MLP neurons of a small language model. Each row is named by its layer, matrix (up: input weights) and neuron, and shows model dimensions 0-255. Each number is 128 + 32 x the weight over its row's rms, rounded and kept within 0 to 255. Numbers have three digits each.
After each neuron's rows, "fires on" lists the tokens most often at its 100 highest values on Wikipedia text that the model never trained on. A number after a token or word is its count.

L4.up4:150074154064079173126145128115111142097119160207147114132091077129172123151139133133129128124099138124130115140110113157114131127166117124130062105109126078151135136102083094150088108112094100167152143105095106111119136151120193116115190146190120067185142142113098129141168125131060086143159193150099096160149104124071131126167150143063139078107106127123112115184085154110031094115128116163128113194153087130080144107136114169191099115172169147116134121125187096080110059097125182123147170152148120095099103136150106139105118189090108177144126165141193101131169143037107153137143153123154109111138094142082094115102113140119131091187117131150134072090097114113155142171182129112160174082101178178085083080199100117154102114146156144140126187127122130173112109107152206
fires on: "s" 18, "ons" 11, "ers" 8, "ards" 6, "ames" 6, "oss" 6

L4.up83:156125167140132142169105105103133172089143179110138123130137190090133072144131206157103132058111135178134114104168154124146136184100120090132150111150094156151147125088089143169097083170088124096093159100112201148155122126128102126100204180113107066070131083143113150159128146108092096131160132132184192057098184137113099146145139135198104116094092150123117144193161166125122122153155190120106198141079156119146142158089159180144187113201130137144084137134121153143132096130091132133114099154129111137096153160084100114161079179136128133107105078117111154121124139089068133120069139092165099106154101129154087133139154127086130143170141128186138139114170110098143073126179132155109085096090128090129098187085154150111092083139064118123098142082043151158173149102121062
fires on: "i" 41, "er" 7, " adv" 5, "t" 5

L7.up2:092087167102091151126120059135122107146214123180171148054132110177072200165133093074131124139119175144139076130094106106117149153150133168123173140076137093192171156114115086095134160178124157103119128173144141161169162104092141116113126136134152143147157113071141108120088119133081109046129194083085107117161105126102088164175120169195128119135063080122113100076161103134125123129173192150087111157103110125116124165127109158104109085119080160122184179172140090146137113105067203195160127151131146110124096135167076134150159150127151098094137135073142147094120086064165106144117101158100121147162134164105135166117118078157164118132117112143092081100158126102137128148093162053081128135144145151086160180145204151088135094150105108121136137142150089160127152132100089
fires on: " played" 23, "per" 10, " ret" 8, " win" 6, " open" 4, "ach" 4

L7.up430:085098144116192125110155117156124104104093114188144124098177117097132137146173111077116158094178170145150109115114154131132156173090109124137129185074163090142109059128201163133100164145099177177187171137114181067115102086131175174126155098086075133122078186172092160127199093114087156146101077156117128157148176152089129103101148122106111131175141111075176108143147041073110163170162158110093093113140114134150114092148121126126114192152137140122128111178132142136138113130148167123138125140076143109131109162175123072133172111152116186121142056120131107068129169102109151115187118075094144093156177075137114091121182066123127127119112146090159100179103131048149174150111117138118133121081107119137109084146101121097127119158122148106170151102178121126219113130098174
fires on: " an" 13, " was" 13, " as" 12, " is" 8, " became" 7

L8.up601:154125147125143124095109146134080139163181191164158097151096166154153094106075153133179153078114141109117074144133159133093114126135121147149109153110132130107156053116146154134175093107115131195174106148192110134117119155105128089134198158125101125184084105127188119128129171127098112120152106113121089151077167144148137120074138082127143125155063105173005154125144165101165104060186185132080132137092058182159169182108092121088116100094165130102141139156165123116063168109094150103153104106111109134160142124093157163121100148140114142107166153091109138100109134180108162133128216129107075111129159148117118094104111151140168145101086165028115148097127126164146130130127141159102104110067108126107155088097172180131146175161166145076128092127164102080135095063129128
fires on: "ob" 20, "-b" 9, "an" 7, "-c" 7, "ic" 6, "ab" 6

L8.up562:179094156129165114094147116056124170060132067143109147149065097130159139138096190053111082153111171144169172140119114114117121155174183165190162096121199112128139147124113068184114125169130129131196113138118102122121115155119100131071112139045165154155107110125136139110112147114112151131124145096141135113171108144079157095119203085174100106145163112092124136154096128107058176102128094130113143152118131094210132121188104147145174135185126153171141151118148153117107097127096163120159143117172063139126139117102110112109183157110111122106148101155085115067155119151088098192068171098154147153133119102125083080136166079196126115146164127172130109097051104096117115177107128094188118147100101135144154145114088120160105164112085151162123145102176087152204122106088099
fires on: "a" 21, "ra" 19, "u" 14, " " 12, "e" 5, "he" 4

L4.up20:114154116123170113129110130148095119134141100083165107137124176080092147154145152119135109196095063143140188085144132121134206146057100135082102086079165122153176153128150170113077162092096154172134141154110168100111122142168075134081174114106114115071074116120093158090181132108095102150095188090113150144078113150097187089141109100188138093151146146114170180184115173135104138071147137111150134139157140086137087136080152134168117137190084163146145148172091093136163111103184138093143188175115114194190129122092056122153173148180104119119131120147099135113132092152176103145131177113135099144116131088152052150132160138175110156098169109143096165076114134072089099101125077148109139118140163142068149103127132140104109116067107164099145115117118092140153186118191082
fires on: "um" 25, "at" 10, "y" 7, "ll" 6, "e" 6, "a" 6

L5.up587:107121150105176088155161117083144127131121124120137116154211129188125074202195069117190128105132176068171199183136170171061154109093116159090151155113131079151146140131195176144082159146182111109149076153170119131096129099117139159149128120178120103153137138114054136149111118079106102135126124151070131105143152118100158173101140058111073163119119157126159144095133115106130165064127107110128103148153144129125069165134128138113120131142141138190142161109148092107087056218116125086143183128154096093119079172168089100157137095072132135098111066144139174123060131100172138092157144143076113088143191127129154100125133093136118156108103123117139138145127090116142116116128151152143123156102167122154110128056057133118083179099132076077154130120131160074173134130113142
fires on: " as" 32, "'s" 19, " an" 12, " |" 7, ":" 6, " a" 6

L4.up552:108097147113136113151132163114072135164141120127163093117139159149166132167079130219115090168131106088146148124113067091088106119141146112119078167198098119079101125157131089159134127117140147141098138113125147131096134131115098115098170178139155154067163143132087165099113172133113181108147192115138123085184125129100127117168204162176110109114089145080081101136110102090120171137122155142153131165120131152160142046130114148198138103171100101121122161105119195107150132134149177146112139124222180139135051091121087115166096168178124087108114127125082197135107119112125146046142174114161119080083193183136084079166124097191190156127112085102102090104150124140137133127108195199156120105092113147116199132148118175142150150138127127095084108142075138174125144118132143
fires on: "k" 16, "u" 14, "a" 7, " to" 7, "or" 5, "ook" 4

L8.up702:085101111153142101055140137104098129136102141113147131157152189138165136096143179102138161138102138130158165141110124122170132157159185126148146102088146096137139141120111071117160161123083151114138133126064149144088133080133133168040117072116135104145119108143133114095095144126162159184090226046111086125148179143164147103133166133119095159141130088167148167140104136161093120150136116141070138117128191095164100087089130185141089162115168102136073151130156155145138107088148162156080068145127084129119130087102138055166064078184104111170131106161070140126161102180084118154148115101120128150181081098085097139190178105140093195119077103117183173122080072127092116153135152140175167103131163153097105130097102139125115099205073111170130181149158114087122127103128156
fires on: "o" 15, "e" 13, "a" 13, " le" 12, " per" 5, "," 5

L7.up81:108076124115210118135194162091114135078152204123192114147143138144165094123143139119115152144081131088082190096098187152143148158118081150118101167164098108168159117119133082159140150156142152121150121071110123147078085114164137124095161106098104131162110178148133187167149170112106140111112121120101073117112144143091140070115120073111133125115135094137193151128162157089116182156142136174168077138084112129164065112115188121116075129130156166143089149099094088180161145116125150188155119097113134147173169159134138157107101110133108158134177079082103105206129148073113133163151113124071122099118127114134096155147081074154121168027154097169096153107175099114128060132082154164146168076147112108153119124086120098122108179101110185128144148160090200132164139087113160
fires on: " by" 25, "er" 15, " and" 12, " of" 10, " as" 9, "," 7

L5.up619:137203152137129150111148138081151109143140103141155159108157149159115133155160080130093099109107094101126153134096159130168112173156095151131169109106153075129130206093119104115145115139115128146135134123116139160177118110076113126081108163190100097109107131084076121163149054100144109175104164142149152062167116165191121152075113136097120127086124053117114165157111144094120160115133119187085200104145131155151128170076093150073147112127159121143071137132092094172141119148153165168054077131129135165112159082122121103102106135130103139122109121098173157082160109184099107193179113194166070151182088127184184102142152171134144145095071062101151165124082120160141147096042147183088112126130118170086161153100119114140089146128067101131101134137187120086132136135079075
fires on: "e" 23, "o" 10, "rib" 6, "ent" 6, " new" 5

L9.up147:098161193134135140122123104175135156087130156182126158187155106134078132090095127130048109134114133128038093123114094135112141167134184100187132164101155155128152131151124133137128083115068156169152099089071152138116147069170195185126148113118170165120133100169099178140131103120145131064120094167150121109066144140114105114169110137111166138102172101106107155161119139128107097062121163150139063151105091150162109145123033160135077147116132132101096181111133121189167098133111134136099119169162151172109151171135118163105153132067167148089167130118161134128118109145100068055124225108130193076103165128215120117160133118146110128159102117147124116082141077124180128156155182121185062109142148131127108116142113094146135145137156125175132085104147099092181084101102144
fires on: " to" 14, " from" 13, " (" 11, ":" 9, " –" 7, "–" 7

L8.up612:125126113167204185179127131227096144120110100123129154121151137117131136106160102058047139120171105195193134144140148086134122170160152174068171147112127050123123077129159189092122163118104191115155134083155077093097168089110157116121145144124116124106134171068130151152168139089121110144135137121080114091135121110147107146113141061161147149134113089132126106060153073171144123091194139126141111160134146147166157137088170193082078201134132154105138146116115112145118168150125141070120130128091112117096080159190160121110096141154111147166144076136132120126131111098155115132185131157127057117124109089135173103132174140115119103140075101137116088114075138056042094054134130114130170124091152115135110131135073118145073148151126138081118099122070150136133127101160074
fires on: " as" 27, " are" 15, " became" 10, "ained" 8, "." 8, "very" 6

L8.up344:189136079130141143131152103156117125149093144127135103134188135111188149176130118107143162071077138135115126125111165086143148133106133101135157143115126128127172070141110141177136150126162110102161094147112160123110233078143156186098151124106077164078082154170087155154166136128105094115110133094073119110122132110157100113098141131118115148137082106103143136113129126168112186148168156118086120120122100125178127143136085114179134182143155118122142136132119073122176137139145130135148185124074095126118161115151113084121129149061141162096232162106118127092072142131100112179097157184190194066026123092106116163127098148091066141141071104120088093098156064108172135084076155197166049108157138106056106118136121100093131100127162159057145156143105140084113141125129131
fires on: " K" 71, "K" 16, " (" 4

L4.up303:178097136179166114148091108180071099133144116114075149137112106121158090091114166139134100115148147112102169073132136162146114152103151131150147135127154075121138169137099120138109158105148152106062162088158090115122187131153106126116097199112117145072117128145056081155115105124087123099166131149186131086129187140177197179177154111168083163096070076071047106137140138178091088124113132097144200145113119153139182125133137146170112141112105096154144104079168135091159171210122112047113110129118123096173077120194132154161144136131107148087150108142127171118142110089082140097094108182095138132106158123115098205159165116145144136154084126163140110199131121119150128077082127222131108160109115122074155085109137161130128138122156104126074121073111094160141159093124089
fires on: " " 32, "a" 17, "ik" 8, "ad" 6, "or" 6, "il" 4

L4.up10:138143103136118121117091081097101152105107191141108140160107064087163092145176116162150081205112168179169142147140162161067124155078154140142154078071108097123150099077102095175179140153176091116148133142114148124139153050129114197132162135078083168109178164160058183142146157108100117072123075122109128122082130143163133179151111117095078116145107134147062130175133138076162125150073140126132114161175155090093109078146110161136199132151078132118124213119134092101179106161097165090080098111094095083097147135118122137169150092111100117127129097160159180101136158152181122112109149150101096147117120121135151089165072128178162158089127111092112119135121105117102133135162158111144100124064153158059147090121161114112121151150134110123155110131081136106222107104115189
fires on: " the" 32, "'s" 23, " |" 9, "ac" 9, "ic" 9

L8.up667:146160174130159188124133156118138107085090081141151137188054162176103126093113141135116138149139162165112105123168104115104121119109149103126094193085163142122112175122194153178131106153122154083141159134151202115133151150189154173132141166115140142063147166086065118150129159108133141146155150116087091137165168113147140037107163114137122157158090124107124141144050135125160123093127115115185156131129112145121055176134079099080128176122132071144059122151099176116133116166139077145116156118106066143106173166188119133119147193131154090172088108114143191108127074146161105108066198162115170130115135110139099161119107087081086167116186149112156118058142090089182125032137139133148119116166098135151098106159154130150156155161093173125157127091104084133153150123148107
fires on: " (" 25, " |" 14, "c" 9, "af" 8, ":" 6, " |\n" 5

L7.up681:167147137145145193098046106158083075144158111130117137144145162197122119142135131137125160157130154170122104185078063100100101107120174152143156070112148121165106077139135114160085129130107153127093143116166157159119143059136135134100140086084109165079169134108086151099122162105161088101122143146145156082111189115136140111206159075144126160183084152139144173159152139071168098051107157160135115135153108076176091124125139133187106161174117135104182140137080102110092109153108118069108145130146118113182041157126135149117148100143143120106132095128174081161121120073122145105115107148170122106117111061112096124113110074160124149143141113158179049126111103099157124098084143163085197129108108206119139066086119111120161122143199093138144176108071106144183106161116166
fires on: " " 39, "ed" 7, "v" 5, "ad" 4, " was" 4, "qu" 4

L9.up324:118129169191143179115123119087098095156156106136136127128204098108156184148093164124087099125126103111148147148151149140121162195161116164119157112121079183167161146107187085135106169165090119130133155139150128057096160099163197101117139103151091109140097137159108151140171093112127143168123113082086063081063104195160166043130148082117135132138137117114219116112095141112135143124169081164189099117151133152118119115049115211127127160113134174141094189124076182121129100178146118130113199117075108152144141078118170141157128101132157104123128098109169110114113156079138128083139185146053153155118164079128134142102194129120134148069143128100128136152107112111086152174137152162099170115104169100133103133154117108133052119113168064106124127168113149124167103081117150
fires on: "," 79, " as" 9, ")," 5, "." 5

L7.up481:114111067119154108134169131133119137099115202157092103153158166134064146187038107105156209149089167136114163112129138130080188127072145126088088155159150153119135120093097127112117188142080099120131121094111154138074117109129138150092119109114141123105138088062160151135132094147069110090163158121148112127116127098162136136136100121143103156143093099177159133100094110092098113154178144171112119141108144146087064211108111136196098073140096088187055136171130096128123090131125121070148100134164130092098117143153084118093083182082100146122118141150123175086096160102085072163220164156157148073117144084059064158159141147101130095124133129077170127105084102143155112124098149144196143139119112085070104155110117126158084110117153161094129146152134160080181140109105115
fires on: " K" 23, ":" 12, "ik" 7, "w" 6, "os" 5, "o" 5

L4.up654:171144093123106106127121156126104099067152145128169145172138146086078119196144159124142191160107195116091113128100147106130118098102111161111120099142195124198165120102118123070100167095097159119194139125092108147132088148132160165137167126117131127163150166106086118160148062097104102095126141100133113110111122130057197195141112113139088118107107105183111106107153135152115101110060165187077129135119116105096125169122089122153103090157197167182084141145143119126153047113137144100143210120076120191119138146194076094108126163178116120177097124155083068134149106135115135114149110130122090128152050099105112158127166156130140130069127028102156142064152143102141109136105118154090159119118157110065173181135090105166107127134106111124165148160135119084149199140106118
fires on: "a" 17, "or" 15, "ed" 14, "ul" 6, "ing" 5, "ll" 5